{"d_model": 448, "n_head": 7, "tie_embeddings": true, "init_std_qkv": 0.0247, "init_std_o": 0.0, "beta2": 0.99, "weight_decay": 0.19, "lr_head": 0.00582, "warmup_steps": 499, "schedule": "cos", "seq_len": 1024, "z_loss": 0.0001}
MLP neurons of a small language model. Each row is named by its layer, matrix (down: output weights) and neuron, and shows model dimensions 352-415. Each number is 128 + 32 x the weight over its row's rms, rounded and kept within 0 to 255.
After each neuron's rows, "fires before" lists the tokens most often just after its 100 highest values on Wikipedia text that the model never trained on.

L2.down1320 [132 141 154 131 172 137  98 115 112  64  74 114 203 133 129  71  54  76  91 155  92  92 166 107 135 130 124 123 127 140 127 183 145 126 177 151 127 145 140 105 138 100  87 128 121 112 110 124 132 108 138 132  97 142 151  99  85 123 120 147 138 142 146 113]
fires before: "\n"

L6.down1085 [125 137 168 171  94 127 118 117 125 157  89 149 131 159 177 146 164 132 138 114 131  86 130 122 149 143 154  50  84 184 141 139  62 143  73 162 110 191 126 103 110 135 111 124 162 119  96 153  78  81 158  82 137 153 144 146 123 100 115 113 102 104  87 154]
fires before: "|", "===", "The", "-", "\n"

L2.down604 [ 96 136 125 129 139 155 120 169 140 119 125 150  94 126 165 171 115 128 137 148 159 107 141 145 163 131  78 117 135 153 127 121 107 147 131 131  68 141 178 105 108  90 111 117  93  87  87 100 143 126 130 187 103 130 127 122 180 143 154 135 131 156  50 194]
fires before: "\n"

L6.down780 [109 162 141 126 113  12 144 127 129  73 110 111 189 103 156 153 117  36 128  98 127 127 170  82 155 161 123 152 148 203 156 164 106 134 159 169 102 162 138 119 129 104  56 110 127 125 113 131 139 125 121 115 105  96 130 158 128 114 118 124 130 126 118 100]
fires before: "\n", " ", " No.", " Title", " Date"

L3.down1121 [135 121 171 158 188 145 100  91 119 151 179  54 132 151 235  91 121 156 126 125 171 159 159 193 171 139  94 113 136  83 122 124 167 117 165 117 116  88 100 219 142 158 126 144 143 182 132 116 163 103 123 156  96  57 124 120 130 145 191 116 113 183  99 123]
fires before: "\n", " The", " It", " In", " On"

L2.down138 [120 171 120 100 161 138 127 130 134 130 172  90 195 167 161  53 124  85 150 137 123 156 155 209 108 124 108  76 151 124 140 128  97  89 147 136 166 144  87 154 125 163 162 131 139 151 134 160 157  90  98 149 169 115 150 113 143 104 121 132 140 178 131 172]
fires before: "\n", " The", " It", " In", " He", " |"

L6.down417 [139  99 124 169 131 121  77 129 156 157 135 137  93  82 110  57 130  92 193 108 103 119 131 139  56 145  78 127 120 126 142 204 148 151 163 123 168 143  80 163 137 155 105 168 176 112  70 128 159 141 129 132 112 111 106 107 132 118 124 122 106 107 109  83]
fires before: "\n", " The", " |", " He"

L3.down360 [128 130 121 147 151 156 110  99 135 117 160 108 138 154 190  89 109 141 158 175 148 137 130 185 161 148  67 115 100 106 167 116 192 126 162 172 134  87 109 197 151 101 150 126 207 153 171  59 144 152  72 115 168  62 109 151 100 128 112 193 168 141 161 109]
fires before: "\n", " The", " It", " and"

L6.down651 [ 55 120 146 124 106 141 154 105 115 148 134 136 113 117 134 118 103 114 160 161  98  60 120 164 118 137 125 126 130 172 169 171 116 126 206 168 131 100 122 139 148  97 116 113 132 123 114 140 141 148 174  99 125  91  76 108  97 133 118 104 137 125 105  48]
fires before: " |"

L2.down1076 [126 118 136  70 123 105 173 155 125 134 139 162 149  72 148 162 119 150 120 155 167  89 130 126 130  83 122 120 167 157 101 115 142 147 136 141  73 156 130  95  92  50 168 119 221 140 131 146 145  89 135 126 126 123 140 158  95 154 170 199 132 200 132 153]
fires before: " as", " a"

L2.down1600 [136 126 150  97  77 146  65  86 141 148  40 156 177 166 156 119 130  94  74 165  99 116 130 113  92 139 177 152  80 114 188 116 113 148 152 111 131 117 164 158 118  83  67 169 184 145  40 151  79 133 118 146  75 164 154  96 147  63 127 143 139 182 143 139]
fires before: "\n", " |"

L6.down513 [181 113 124  94 154  95 133  66 136 145 135 140 133 107 148 124 145 126 137 215 132 123 168  73 184 196  60 127 121  91  86 136 147 123 152  87 150 146 155 115  34 151 156 148 102 163 154 119 163  58 122 131  92 153 178 134  73 102 164 127  83 160 148 141]
fires before: " a", " the", " an"

L6.down1099 [108 134 121 117 168 177 120  65 126 176 143 108 105 247 188  95 183 146 171 125 108  91 159 203 140 139  45 143 113  93 170 100 139 113 142  94 104 113 134 184 123 190 153 130 160 139 146 131  77  90 111 144  65  98 122 137 166 104 139 178 159 182 150 139]
fires before: "\n", " The", " It", " He"

L6.down1153 [133 123 139 139 143 130 135 168 118 141 140 108 173 179 213 106 208  84 130  97 119 155 175 130 118 106 154 141 132 120 162 159 139 117 141 170 154 157  82 173 171 142  79 135 187 151 157 131 103 116 113 164  67 117 139 164 141  82 110 149 116 116 167 204]
fires before: "\n", " It", " in", " The"

L6.down766 [152 137  95  90 125  80 165 103  84 132  93 200 140 126  96  73 134 167 133 147  98 116 118 160 123 108 129 157 184 104 131 157 115 146 107 153 144 140 131 120  59 130 206  94 134 122 122  97 146 131 136 117  48 140 101 127 110 153 125  89  81 140 139 165]
fires before: " a", " an", " the", "\n"

L2.down760 [131 149 153 175  98 144 107 144 119 171 185 142 160 141 155  71 109 134 128 132  98 110 121 173  52 123  59 111 166  27  91 160 106 143  79 108 208 115 138 149 163 169 195 144 133  98  95 173 100 108 104 110 130  91 117  87  84 130 117 164 154 177 118 124]
fires before: "\n", " The", " He", " It"

L6.down1349 [155 108 152 109 121 120 123  97 131 128 149 107 159 179 128 104 133  90 115  61 173 107  97 112 189  92 116  41 106 182 108 199  94 150  81 125 119 172 121  99 166 170  88 126 167 133  56 135  92  75 141 136 156 136 133 204 185 147 108 187 160 105 144 101]
fires before: "|", " •", "|---|---|---|---|---|---|"